MLP neurons of a small language model. Each row is named by its layer, matrix (up: input weights) and neuron, and shows model dimensions 0-191. Each number is 500 + 25 x the weight over its row's rms, rounded and kept within 0 to 999. Numbers have three digits each.
Before each neuron's rows, "fires after" lists the tokens most often just before its 100 highest values on Wikipedia text that the model never trained on.

fires after: " March", " January", " August", " July", " in"
L2.up657:455491498501529503513537461534525546567535513514509448515515531494503504509502462496490549468545446509505495460468502526495520492530521517523510521512499525525528507511485463532496490477490519497485462479486545539532488444504485497532524505509515549501476485482530552494502459492501523512510508473501505461516524546534484517461521495484488491509484518509512491493499501469509515502521502505490533518511451484534533492514492484490490480528488530528523481473497484493509497488481433519550521477538479516507486514490498529487478475502458532435491521530490479528502443515481469484

fires after: ".", ":"
L3.up396:549469502543519494530539436480461481513512463507535520455531469492483476503537508485495545489511466527484477473503480489526437465518543506500500503483512476506500499510498497514519501541521485504517494498534507440451506530529541495477491496465497536502486488451529535477470510483500474552503515489464498492495514491514489487524520493509496506497470518470532475512560515532474529496486499485516487522509496501509512521531509504467485524505454510502509535521508442486525504446498478500530474463527479485494547519474447476511529531490502537510485487512536473473499501495493496512

fires after: " |", " in", " the"
L7.up213:467515496501482485511528505516514503482451519489534530472439478552504492529464507530500508513490484479550475516528487492472472528486529523473490471470533509489502505491527531512530502524485507539482482501485543485489489502511508489498529564480538514487479489490506509469472459514504494475533504455485486463487495508483470503538545489490530550487473491489530517503464516497520565485506520480525497480470479545499488500558526503524492487533535523501501571478508504524516494508496466526548461470461486518471539505464477517461477482472479455489474501482504587499510477473482522488

fires after: " the", " in", "|", " at"
L2.up422:462506502535498534503496462491507486484528493484500491524511489482530535483468523474493527475490491515492482507469456488514540525466515509534489515449510515494492488504524460517480543476568491585498512478479506508528480498501504534490518506502501548475538524490505475522495482490502513473459487493532469533519505517480542464451499479500503468489505503535505478503500552504490501499553538505491508545509516487460470514470533475490554462511489459514515513512480468504451542500424515481549537500489477517505516492548487453466492526499481476474480524527505490490543488474536496492

fires after: ";", "–", " |"
L2.up448:515492529500507527449497504500518530538504537535506536493517468509511555473490537531521542523494491506466522492523482506518564538495476522524514451495517566494505525463528540478542512506481549463481510483474524514505465463499521515526522468491515471524523497453560517525504503548492521476475504502496495502487463495460500525503500497453478451498518505488491554504498536489484505479464501493516499509483514550501496474451519503502500503499475504523469464484516428479449503497475498505507479516465515548508485511508523467500484505452465479491479480476518504530470503473489503471

fires after: ",", " ", "19"
L8.up240:492503475508482475519523522470503496537469525523484504495496514491512506508542518534526533494486531534495444507472491490531482489468499508513483532488494501496468465483514519502433544512523494537471513540511472526473502514464463470512525507487531504469527486491539537448535527509490449498480505536504485473447471533478477547531464489480516551433516523501485515471458521495494498541485545490503507473502495467475516486531489502501522495523484520496494528504499515469494536511500507510496541524505473545474514524531499522530509475508515512482511486502481511520459474461537519496

fires after: " ", "|"
L8.up154:493484511486539535515465542490503517528483506520520481496505504490469490487480477466492523491489512489455518493533494563511509504502520511529539552492495475517495482516518473518469496528529510484522497521518554534495475504508507510525516458471460491524481476513508487553486509485543501491500497492512481527479465467467490503501488507508500516491485470529533464511512525454483440474480500452453451521544529509514497525501502526489548480499514485529506525498494471512457498524500498510549468501523561487497466538494499464509493508520536519485470525516475493431495458500499521549

fires after: ",", " (", " |", " L", " with", "10"
L7.up716:461486493492499552531499471466511459508510483518516468463533479491484505502504482524487486509451519494483489534490489507526452499481490471520498490456472494479483501507488464510482500519515465531471477511503561501485505506464523477470545490517517520484523511467514522467535527477512469505516480468453474528507506500507504524530505500518533514546516504513545521516511540471460528489474525483474467472449508472463534501576482540482474522482527517471476523505519490489470494506535476501512437461498441471486518497541479533501537558470444509493517511518481522490485431442516540498

fires after: ",", " and", " that"
L3.up301:572533514526507488465512513524527514528497511449485443471456512486524481483497523471498539511487539511486498499541455468485467512502545532490506484520482519464535508449520452520507540491500488555543512513534508460464477509498501519460502501505523512500505529494484508500510461506468486474481517557494455468481475502465536473506490509509516482474488537443501501462507503525454511498507481509529492511526527500443454468494535507512451522476538502462493491458489479507532498509464512521506526477498526449458483545439496532500510499492502500522473534505496507486508499503471485512

fires after: ".", " |", ").", ","
L3.up48:510566514510470482500484483525482489523483483535496497510553523565497479517519452481479504468457461481477455519508508489551500509496474489551499505477505501484488491508529476546491525511470525519499466498506510498499498522488517508483503510521556529474534486480523483548505487491476474532497536514492472525526444534501501486504504529474496495514460542515553500502528510529464543485495497494503461551512515508474507479510445505511510477449539479516532517508526482489484471539565485514482450536469502516518510519425494473485494460511452504458482439503519469489483528510531481515

fires after: " a", " the", " to", " and", " of", " where"
L3.up951:496495529511525483451473496534492456499485511487489517519493484498469523517482519516522532453474520512472489496524507488523498483476509533515484436501499564538474467500514510499472498498456479517507470437496474500517519481513461515509510522530496489483519476534496523524567547487496497448487520550498487488497459498484481500520545468451481474546498490495490499489513503514459485463560485485521476526501480515444479504490565502515580506513492505457447485534507477522504436490516505506483480499488492506491520477494541510498505523469434502518517485503509516516564515528499530460

fires after: " one", " as", " part", "As", "8"
L3.up998:489526518459499501472442508498518536484445515496506479499512518505486478520506512474477508485521476505494487509508501475481469474540509510488535472484503565492550491492498528539510503509466517475523504492507522454534486529519499480494513496527480517488460494471501539481456463476505533507516490498513489524509527506521487493491531486464475487517500484496563514530546539484452510455513428502499529510517540492446499476486485492513535486520495515478513484472534483491510499544529474539515490494475518473493518514529480466449483484482506517510472445500491467508457477519548492483

fires after: " ", " (", " |", "aged", "–"
L8.up990:453446468512512499536506526481468534553492508491503481497471530519530532490489512524476501492485503512482522518478502500474503511467512512516499513506483496511491469422516495515494528528480471471500514514522495490504492485516479469502499514545452490529507466509501504489536470519467471548486556524516474462546482536545520499510499479502526497512478478508494496548504543479505487497495490524535479444505525537484535515496540511457532500451469526461475516488490504498554502522496500528484499527473511504494483471495488487503500456538526456477532482481524522457482513501511548505

fires after: " on", "On", " On", " March", " October", " |"
L8.up61:509509558476504522487488473489474527504512513524504521550501536491500549500508440514514514476539514512504551476496500473574489493500505470528502513524496492528479505512464513486501503457533492499496534501495520524523514460511470513505471472532506479451473509464477536557509488481465548456468491474470537516493514479424492509490486491478472528473452537526474473516499490503531501517513528466502502476514462473478504491526505522485508472472516513459491477504510490528499460509489464565492478484506579492485534510483453524479476472507511507508531478466522495506500507471543512523

fires after: " ", " |", " Set"
L8.up512:522462480490492491494509470496496527510520502519549484546495562528473505491470489542488513514510522471534499487535471486484475484501483514527504548528511503499481472528517507543518502515513493485496518504505554505505477479477476543497498512472515487523504483489516546519505491500476520487484529481483486515529495427456453510503470450491471472502470489526529520484494480459496491539477451481504465514518434494517583463473462503529509485490457465468511484535540487520464518496505463472512492508463534510534477488502520471479490506497475488449507512530460540497475514534488522482

fires after: " ", "1", " (", ".", "10"
L2.up510:489462519520515512509488508494496513536501497530476543500472530473523553496475493499521511468474515513514517527476489477471556495496520482471442448506467494502543499472480488543476500507553505471471517512493494500466481495468514527524549536460512497481498463469526503467445457474523426508508474519506496522479500486495468462517476525472492506515484485557458508557488515493472510508485504517512505503508538503498481480443492514523497507507524489482505509490515545498499455499499504497482477515510500508502544507532479446484522510517489493460477484487554534477505502493530489523

fires after: ","
L2.up330:488525496494525516486496512499537522491513471496490478469495511454553501478522501488540467507476502500498529500476489479503489494526485479489456482492510533499457512519497518558468502459532527491504536464503523478469526527519567498458542554505505526482460482472490491493487495475467500491502549458503494518489489479510488504471526480478518489476487541483496482489499502487499528517480497505467499529509440447509499460506538558515451519464476455505487516488489510488493503512477517556495477463533529475500536463518457509529464465527509529531513484548495482491476464534546460499

fires after: " the", " Supporting"
L2.up960:488509523482485498482528471486502494496488525529547516512518485462559554487464500517487475526463478486492520507471497510454518463459522506549479456493517549501453502480484493492511511530505465533493522478481507499473525509482562477457506481538473490515496478521516530519514507501472488514519488538498480500493474521438499490513508458496516486494587520500505482492468531487510509485477486502524496529470530497484524537471571524468491504553524505511500523478436467506502458500511541470496543534457499505490508507467495501509565500480552522461481454556481473521517481503468549506

fires after: " |", " -", " US", " over"
L8.up731:450524500483489517566498490476519537509502476522472524480465550507470520485492508471494487499517477443511510451502498470532498555509542495481529477490485499516549504494475468516540507510502512490501486438478547530510534521482485499478523499525495476506477538457465504454493494473491492511514484553528481502470508524521492514499485533473479478554512560502486522505486488504506484513436538481542513535482494538499496492519510500463523487488537480524506497528480472518481547536537512514529502464519490494537509486538490491537470516526439513509506530475497495503480490498484515494

fires after: ",", " |"
L8.up608:505539458516533494525508477487522458509500509523450453450501506430519503445479465503481496517507497499468501530496494495474416512495554475487509517533536523483541471475506506528500505504521472543492479500472496555509510467465557488430503488503503507513525476466477494506505527503504507501499501478498517480554572497502494494485499481523488502471524484515487539530540529504480522500485472472512481526535545514509471496498520512522500499511495492519508492491484514488503532510481522477495476476513530508519501511531474489491508495493460527527506481509487532521497491502459513492

fires after: " |", " -", " High", " S", " s", "."
L8.up308:493492483488493494508495524519568510507470471480469538466544500571505470502469488536498511456486482529490504506484478507527502510496526527488525483505462528465493509529531489520520490497509500544503500492492581518480520510447539541503484479483512484496493495510505519522491530489486465477523494496499501486460511457501553529477496489485525521495510499481498496458523557499510490484484514512510497509516486510513468539568499510508487502499484503472503482593512495493500527534486469456520470524489482523522513477472470480510480474528482456486510468517497462542454468501516513439

fires after: " ", " the"
L7.up837:529475514531515505498450528489470537531475490527491500471484505494524537492464492488543447508481472484492505561489470486499463505507504500474486462501492531531467456520484516496560513547496482479475485505499509465478446515453504487527544504478447500529525490461533506522504509509517456436553535520583511501484527511481503529527538505523522541507524523502507491510496495470475500525513455518486501522508532475540497463466472485487511489461493536534472503512531497483482495489504492525519506479509526490511492539478515501499473500492497533527493515510484545485478504497489520483

fires after: ".", "8", " one", "5", "2"
L3.up137:488471495445514498497517507483466495491488494552509480450493493480542507507508558473486500493496523503447531480444457474520478503540452475506532517499508515540504575499512514551450524547491457511519520507475478507516486536506460480507504503503499529539497487510475518468493478511455510505489510504529505496523494505563485468522535554461525504488484474543533452493501471487469534512530509470498502494514474524469495461482516541553515500475549508498487512503490489488509510530538536518484544445537457482462517446503484509498535507540494529488508513501498492489486506514501496550

fires after: " the", " in", " to"
L2.up675:470462469497489473522504507481469511474545504530509514499539456498537514505482525463497512462500499491528460547461511515507466480554447508438465513492498489510476451483488497507474518514427535486495489511449453537540489431526474498479486501497482485520528498523541512448545527515487481499543508521531494498533503529489499499508520529468544496499440524503476482516515489524492486500521538485505544502469493488508510486527547480485538507499517496492492501533467489492532525543488510497483509476475541498513527520518564527494482550485487486488488496483536498520508466523516554492

fires after: " ", " (", " a", " \""
L8.up210:487505500535503468488482500504524477521514534489523484472506498472465490533482502530478548519499532491504480502520502498475491524514477510493537528501523493517458433530493488473502534498514514475509483500521509476547426496481497496485521494561541509517483501501472495476456469505518482469520542504494520522511524502493504493541516453497517498519513498556504488477479560528485498447502484451460492523495517503489551513549518517488497482469520526541527527528515478446497522502492475487499469501490469448538460478516495544507508510540455546506493474466471510484498489484497503557

fires after: ",", ".", "==\n", ".\n\n"
L7.up1147:543548496465465524491509505530531487469525507515514506528488479495503472519502513431544506501497490498491520471463471524497506499463486496524490457482457516458513463540524486482527530490535467502513511486530512474480514528475516481512494477520496507509523551491517547527514468537481488496505535513498492479525548479487504534505492533502522520485520458501487428471457520431513468490544479470508462515515514499471464476476517517521521524499500442481528484489516469504504492511529537475518510489504466479537479506495479493472491546548483516449470511494504522513489493523513478505

fires after: " the", " The"
L2.up613:455480507516506465511512461466480492486470500549507515539523529528515508522450536542456455546514470491525479466506507563481506429463507479496511513512494513503478479492495480525498510518530448486519502520487545510461508523465520510466478500524495523505553507470526528507526494537490476489511511512526492478494503528520436487530519503490509490471507527490464475515503516515513507491523462462515483536498513478483498539520510531483483495481540460475513523516513500527532482499508464481506502526545482493491531457517506523511504545511496471484483533494470478524494474505489571499

fires after: " ", "–"
L2.up424:547536507509514508499508517487508473525479533536481496487545525484508534511435550475472503513503527501490496530529543523514512492512500488501525551486508496489463478487473527499493494517539478542494542503516493501503480496486524519487519454485504491480533503477513483554537504478492504484468523516514512485501473489483475511514511539456491510554473511462471515479479504469511530489497513528457486502472492487559501526472466462510452484507516494533529483547516502500484482488494539487490526535485484487493489492438528514515493467515529533496491540537494461451481525452508457440

fires after: " the", " The", " —\n", "The", "\n", " that"
L3.up1086:502486481482540484467519463491478466482471520551472503485489475489478500512469528481504546474505482455480482529576466514501462458514537440537496535527483503502497475507502490509547482490511482491509524503517531534514498447489475487458519518495510502489582487477481500525506498499552501516541505506503476468502497485464478492496506535538489494502490538463493473497505494511501529446543491445497460492509531509518528500517501483512507483481490481487528535446497515507502480491486537504493527517474472493528521508517509524530509511501537455454514507504522484516483473501469530539

fires after: " the", " on", "'s"
L3.up297:493536490476475496528486481458491499534525488509501493495471486495472487483463441505535466500483497496531510518482518517450462513537513489483508507489495512457507496462517501466445556517485483521466480493516481447502523479480516522503500502500532464499491521515511433522458503512520492463528506533526458513526499545496442525571495482516496507494468478492471498487508504480496501466532492502488516494495548539440526528515523469538509459482521472502503508513531494509532498507465531512522547524476486446530523504515512492512482496463520557503534439496495490517503509471465504503

fires after: " the", " The"
L2.up784:513506478527507452516530483496469502520517553553508469468488490515501484454491486502537480478541458539470481489515497527488492480474513522487501448549499483502525506537508523458491497539514506476470482479445543474470499474453485488487511497526496482501438501532474540488517556424507464512445509539492491512498513492522501496510521485504550490442499499493466486519469480514507500481501503495517521535527503570493481526514525499520515480475510488478475525508505502472533504488527534503496498542535518504553523461517504495503494516511496464535494503499486449527457517514481510477

fires after: " |", "."
L3.up274:490523508469502502516510532484522505487488530505495556447534467495469462468493469519506499512483527458458472488533501506518523539497515497484484494458478500518496472450479477492446511476500495526509462503495519472510521522501543475516500466506494477484526471510487514514461456454506501526515559538496489476474516506479523506521516516494501465522484464518495501537480531516519507520504443477492447520512482521500498485504462454498494492466533489491513476491486463528466520546531499480498523534520500478486517514478529497495482501478489505477509466522513456482499521497537467525

fires after: " a", " an", "'s", " the"
L2.up344:495515477503525495505512464522490499482470529468461508488517456522478488462457456496504495513536507469433508473488474501512504515548461522498509493506520505483533510515524480556527523485497505514557535493555494502507491513505507520493461518548476505485507457482487490472523528492540492493494508528554476444480458495499480532492516536475481479530454497507541518506506480532459445493511500487490493493454469456516551535473488453531504448493500471423501515499507504494511496480477516506477513529471508506545488513513454508511511494536467490519571501495542518509519504502509495498

fires after: " |", ";", ")\n", " income", "\n"
L2.up40:532562502482500494519508496493479534516460507499502523524513543457517506497470516474516499434475453478486479529503545498502506492507525489513482480461480551538492524431495458523522530489490512503487468517520505484536509507530536490534454483505495488480481501479514499511479536483503514521505550505460533501494526504529464488519530518492472500511520487438514510507436498507490526486510503524489496530537501509502514508522537500455485531484530515475515473491531524521511501503487507500491481540517459511533451488512470472455545496478483565472512439476500483549497506525538503467

fires after: ".", "0", " |", "1", "–"
L3.up323:539469477522534494497471508504506531517498508478530508504491486487546459453525487514450523477524503498469500510533488502467501462547530463490487494531480508477529505491429450502522498543480516550502527492534517504497510472521442521542482523465545470486498464510506561475477501510526466494514489505474488523497487513514499487490485478504507535489544518518549520496513518541485545452496503467532484514498493517453493544531469477485513501464481537507477489523507483500506513498489529488531511474540470489500510539484515435497476512449461527475494519520471492546479478500486505515

fires after: " the", " a", "19", " an", " |", " was"
L3.up296:498542517513477508518471566476514522447482489499523497490484482504497502461480493474494507474481463531545417516496482482444503526494516527495472461527522452495517506494535470516510512557502463488482470521544585428499504505499463493513524467490520484482505505507493519500513488544522515494496542500489472506503543524486517493488540474463530516479505529503459448536527496497476496480517500516543492497521495512479519501472510463499495492485484521474486541471499502470469429474495533468495502524518459520517471478522528485499487528464521492482521508517504551551514535504475516522

fires after: " |", "|", " "
L3.up978:526488500565513530560561478513470465484497533473503489506555490504494473512499468499523492449472469497472446508518526479461496491505497523497490477537520490507498534511550529559488482480491511482450488453478509484518526498540530467536538484491478459494438487489525492504472519523462556528538497520518526525488494493529507518467510536486466494527526488518483463458499513492523503525471493504494467515542520483499522552455524507513509526510474519492528515541468500488520501513476491494535515520497520491521503497460500537503479474480454525500493497454509511506517516468545515513

fires after: "19", "20", " ", "–", " Tak"
L8.up693:493550497527483484494488489482533518504502505498539531492519507525494513499561509509486499469488546508534498489467524484509484479512485496501539503503491484516490490500507462532534536500557522527461490496511481470471457523470497497486501484533505506498507484479557505511501480518479519491487525540462470487504506483507501476463496443428550502495463503516512506484529500499470536472508488483461518485474494525488525517497500484539467530524461490486488496485505485533513524500493505445484487499498490513475522549507483510484462505542475489484500485506492563536509498473521554570

fires after: " |", ","
L8.up1251:491479512494528518511481497544483509502476509525501501469525471481519503486521478470500547458483480484488495476500501445504537509499476463503525511539501528443489509450536537568470541561498513473501505498491507493519508459471526507439459518500526476488470551502538530476499496467502517499523520497501457514465492529529476536548431482543520466533534481542511502509501547511521500498511507503519462471460478486492467467468521479476481500506507470533484526509458503445500533506480473465449481525512491484495526511537491464523506552493471549511478531499509509490505485484512484476

fires after: " ", " |", "–", "."
L2.up868:487495539479556492524493489493494502456483486508507510522502518480521497489458501512530497542518476468523493524477521500523461497491454487433490468526468478554518504457459497471511499481559484535513516525452515457480468540485522560508525534501519472487494456461531466508522535511482495510517542483525541480526521474518526509503491562512508499491489511490507517520488523518492529533520524491503477531509514508494495498503493525476496478483535483479502489515470534509474540507453489498489484504552510450488517496498551459491488484503516474500446496491519472480470505470536473496

fires after: " |", "p", " —;", " Jr"
L8.up232:531493462505488473458489516483489488467515524449513512520467518456474511506558531527517517497525477489541509489514441548473515535526434509493496476493520535475498470476522473547481526491522491540464477476516533518515493482501483499472490438497493465523514505463507435476506527526482501510518498488519476485492520499500566556528503527527501496491510485499467517499474530491497530482491508512513499533515492519500495479488538468490505498530526466491500463525451489495544484482527477494457485491542473487518502542530499519501544526490491509498488530513531486506487480520534492488

fires after: " |", " /", " "
L3.up167:488529501525493504463514522491518517471453494518510512512499492500493470504528495512506505449496519509495485534523475462529513503524510518448501487469502543555504526523476495511511503466495552523486456518489503487520492447507521443511495531486524496531496490492498526502522508543565528530548503547519536433510454456516579565549538550555491502527523524495530507495501507483548524540504480495490506485469484528489511555507472511519509490510493500468578492510501462501491498473514515535501474535485497482499509524478515463474498481516491512458520508478470481482467498480502526512

fires after: " the", " The"
L2.up1003:518497503505478482508462509508456476491467507501498512496492515491491530546522492485515502555562465526478488500543473490530461484512522513494511530496503491472497481545506504457475489486452519424526503474541463504481503491496504490494480489505522499537465524482490514468445514496529539470500487512491511491526503517475521487495527507505457482512525508501520482474509477490493489479544506497506503521528523479495529528503486482457489455503526517462503500522470453531534490481454531542524486532487463475500519487490485514477469475458516493474478487466458532458497496567483497506

fires after: ".", "′", " had", " the"
L3.up77:487501463506490476493510530479503485495508471512511473543482493521535483521529447515504487479556488521473506507534488485481467534532470467445461483505520463462515469470509469504449507490528474500464476512529472538455547477503493512502528510445545489518488520528542491544519554504527494504481484533474521482558523505490500528542511517519515527454490467525542472525420503502516500503493526537475515554479493504518494534503486449476508512512442528486473527497499513482514502477474526532511506517501525503496511522505494486484529459485470471492496492556491482488462515507460510535

fires after: " |\n", " |", " %", " the"
L2.up196:481475482458486492453519494485505454518501505488505546449518479523500521501524535499503523473449501516485551500525519488495504479550494471525482520486540493527535492485470476463491458519562537506504556549524521454505502508457513515464515522502505535484474509499487517525477490527450472546484460524489449506491477497450467507495501487492494495526519506528479457537485500477563468532502530498497498519529496510522510508475490477518481513519526523511490513475479493483488510494540479488483466488496500494528515533520498487533530469502473494547519477526527499506476503527493569454

fires after: ",", " (", "."
L2.up651:431525505476488510525560493487486501506506445503519473512553458523468492483502439539515547491430494476532462481485535505500526476479422523542478505503484505438503506508525531493484480505491494481524472473510431486539516482512512467533503508503524546473505544478474535548489501523506465477467542473476503526511521506492493484483487490488488481509486490495457465546509548481507504462526504493529494535529529520487488492457508515489478475519518471502541493479508525511496533528508517520515486513473518513523514470533508511527512503470496486511534481521483492498481484481517474471

fires after: " on", "On", " On", " November", " December", " March"
L8.up361:487469443499513475477428503505519512500485468551499518495490462495510513516488505485516470480507509501538464530474477477486486501529506516517515503469494462507495553461515488499502457506496523520477510519497520527552435488528485514525493495511512465524507498470493525480488447488539557500448480529521516489522495500470476476511519479482501470472490546509520502488488569504530459512508571501491533520531519483513474504486511472513499528493504462508458488500475531523507524548480577532477510497491515489498502494490487450499480481566498514542509480475465489538512472508530462502

fires after: ".", "|", "("
L8.up302:516501489552472459483519492493462467492483471512506518475496481492535474492498482539460474492466520486451475524511514454542497517476487497511492512520505511503496533515475447502530474493507522495542512475508483509509533430489487502501562515523490527499482522518495519516466507468491519481481493500494519468504488485517513510546489493486487518527458522514499523488564496482493465465478492499523474472488515505458509508510493569509467519473496472471452493515467448515569470552484499510506520443515491481480511535543513499517453523483493494479500508481541503483509505432526524509

fires after: " |", ",", " ", "36"
L8.up1237:513553502487496533505513496476514500530473548520543455524492508518515505502453504469542551524467478515493495523489529454506490474507525476462480541458484483512493488503481510500502474479483478498495503556463535465505474526482478486472534477454513505513490485483461514520459489525460535505495536513466490501500503478468521500511490557483505517497526480490565496541531461516509489501493477500509523519480522484462488520460514470494505500506495480502498512534479474452460516491465472482491504511491516481500543519469478500476480502439492501521503543483525491534448475477522494480

fires after: " |", " H", " G"
L7.up19:498496503516511492466484527528522521524475538450493503489475494547527505487532525496519515461503530471491478478483517511514525520497474479510512479492489510477477516494501478521516526493436515530549509504536472520517514492456502515511464454513479525492492515484495490497467485515514544522507515528488531499511535501435486505546471548529545456497520494547505491501487501467438523491526468514547505503467501511501491525514495493506509487504449433511537502456497493493458488511501510496524462517421491541492500505491513499500411466468516487513536516537545468477476497522495514483

fires after: " the", " |", " The"
L3.up697:488505529483436438476504477507500485545524511480542451482560496508508501512476497510528497488492461540493459540483484560527503490515490492566491476493556493523542519478492457469489511491538515462517553484467505440544482486492516494482514490507525505492497552523524512516518459494518498491517486504521485483480511525554484459499487492483473544512494526491526500515467532476511479517512515499517522542511513488447492501519467483479536503525516512473494504538477449518491511539433552463522510461529485519491489505499531484507459515472490502499489507488477487461468489494492487455

fires after: " |", ","
L2.up800:499472522536484520495548481495496546510472486472508493498516495498493488498528483452456533458485486533469439491569464497500509490501470516490466511514486527550488527467467478512492497496481451535536463511484471495480504508522482531491486445492516512512458527458482509516506510486506486538558462541495520533503477487526543439532478490471484498504502545515479480534492463499498516506492489497454481523512477496508514519499545519496499531513459502498478506495493520481496489504543488554519504501465521521491509468480465506494468477497497526522529500479531489498521535510509505483

fires after: " ", " March", " January", " November"
L2.up1046:508569524459518476466484484526482528505492512564499480563481471515488540514482527472478494493477482468463467489491515529515489461494448549513511467456518489531483500496492550504528516501499530492472518536491504481533465524484483498457496508524523507495489504502487515515484483512461473474461493467553492525506499528520509485488531488463513512478540533497506506507503482481519456497445546500529457494499509525492515484496509512512495520524575492523503464523511481479549520525490508519487497476541463513537494532496476514521461533560510484482490492494487518507484516502525503479

fires after: " the", " The", " this", "The"
L2.up64:464491483486477520518511515517439467453432499552480542538504498487470498489497503495474506503470453507520508471541500495518487441469506476447491494524461482489468483515460520487531512529502473507518503467554511498458491498484512536474537534521531511501505543539493514507526461505485469482507500501499474499503479502499446497522485495487529533496534530506555462488528482463524528498516507527499474542501451481502506519530520544511483530524476495467528517521497505482486481505515513518476477508518537510524464485515498518528526540523478507448479488493499482499520492505512494490

fires after: " that", " where", ",", " which", ":", " who"
L3.up82:494566519500502505494510529515496492514521530505488519480481480482553535473532510471539516477489469523502539487500526502516484511503526481500476506505500509484507522481494568517518506541447502541473510483518486503505538504520556501448523506508475503497503489456523541480537522570497516491508481519490539542519470526547519499496462462458495484473492503476558515509493500527426489478528518507474513504485476475503507499510516505504480493498503473446470514495479491496517504486507515526431466486503529524508498516464508497502522523505477484513508494477470487517478516495541496527

fires after: " the", " a", " The", " |", "dr", " an"
L3.up872:489510501522514500465504511503484444472467487504492495452511451517510512501508513500509498472507495504493455511542472498518499483519499474544513509534572486499493494520522503473457502497480510487494513546497459451481432496501474476499447484496503501518468578489473511504478481473499506518494480517540512526494475489503468473519514526477468502508480488494518492515495535545469529485519488484507463501567473515483507501470499490519519509505496498497523525480474495537550493527529515528463498510464527467485509452504560463462503503485521457465494484479442470503501501521520534503

fires after: " February", " January", " September", " July", " August"
L2.up345:503504504518505491479472496502543492511457485475560497534493432469490504524444488517531540511561524482481467522507481516483543497510507539502529478510504454546480461476514501497513517482529516577521502537485508494519490470469495476494515566491539540514464448520508536511521486489472496491482501534518487503500475550557499495488528499464522492507551510466478470506493477499515454480457489524530503500555485481547507492494520539467509500463520496534478481522513483473546533477486493505455518481509469511507526532509481513510519486468494486489518490509492462512537480501519522510

fires after: " in", " In", "|", "In"
L2.up1005:509538531498510522485513505519491518476533472501482495542540483464489486509488491504476511509468495506512503469484502488467441484469551514489559493489464484481450458547479447541546488492537455482482512535457496463528530507535476461455512497552474520528495511496513496533533480512513549471481474483481525538493456511539509459528497461508485504504527527490493538515507517503522494505510475496509513505510481489519498512474496496444500516523508459506498531519538509469528522521441517513514522490471455507514499519540507513511520517486496496488477488528494438537436476493506511487

fires after: ",", " (", " |\n", ".", " \""
L8.up231:508534524526516476471490482472483492444449489500492500489501479511472475517460486480498525514490483533517522458529512470537473494540507482489471521438471495500524459473458478526459491480490488532488508487502547496526461513448534480468480496537536521503525472513520496511503480512515471502507511556477474453495491477484520510539509516528456517510499492510479460497505529490516497525506524466527544543471511528510458519504506482533498494504527521535489469486516492458468470508481497485495481487468498501491496501493481458519492559531507532471529449550522475486504504494479516517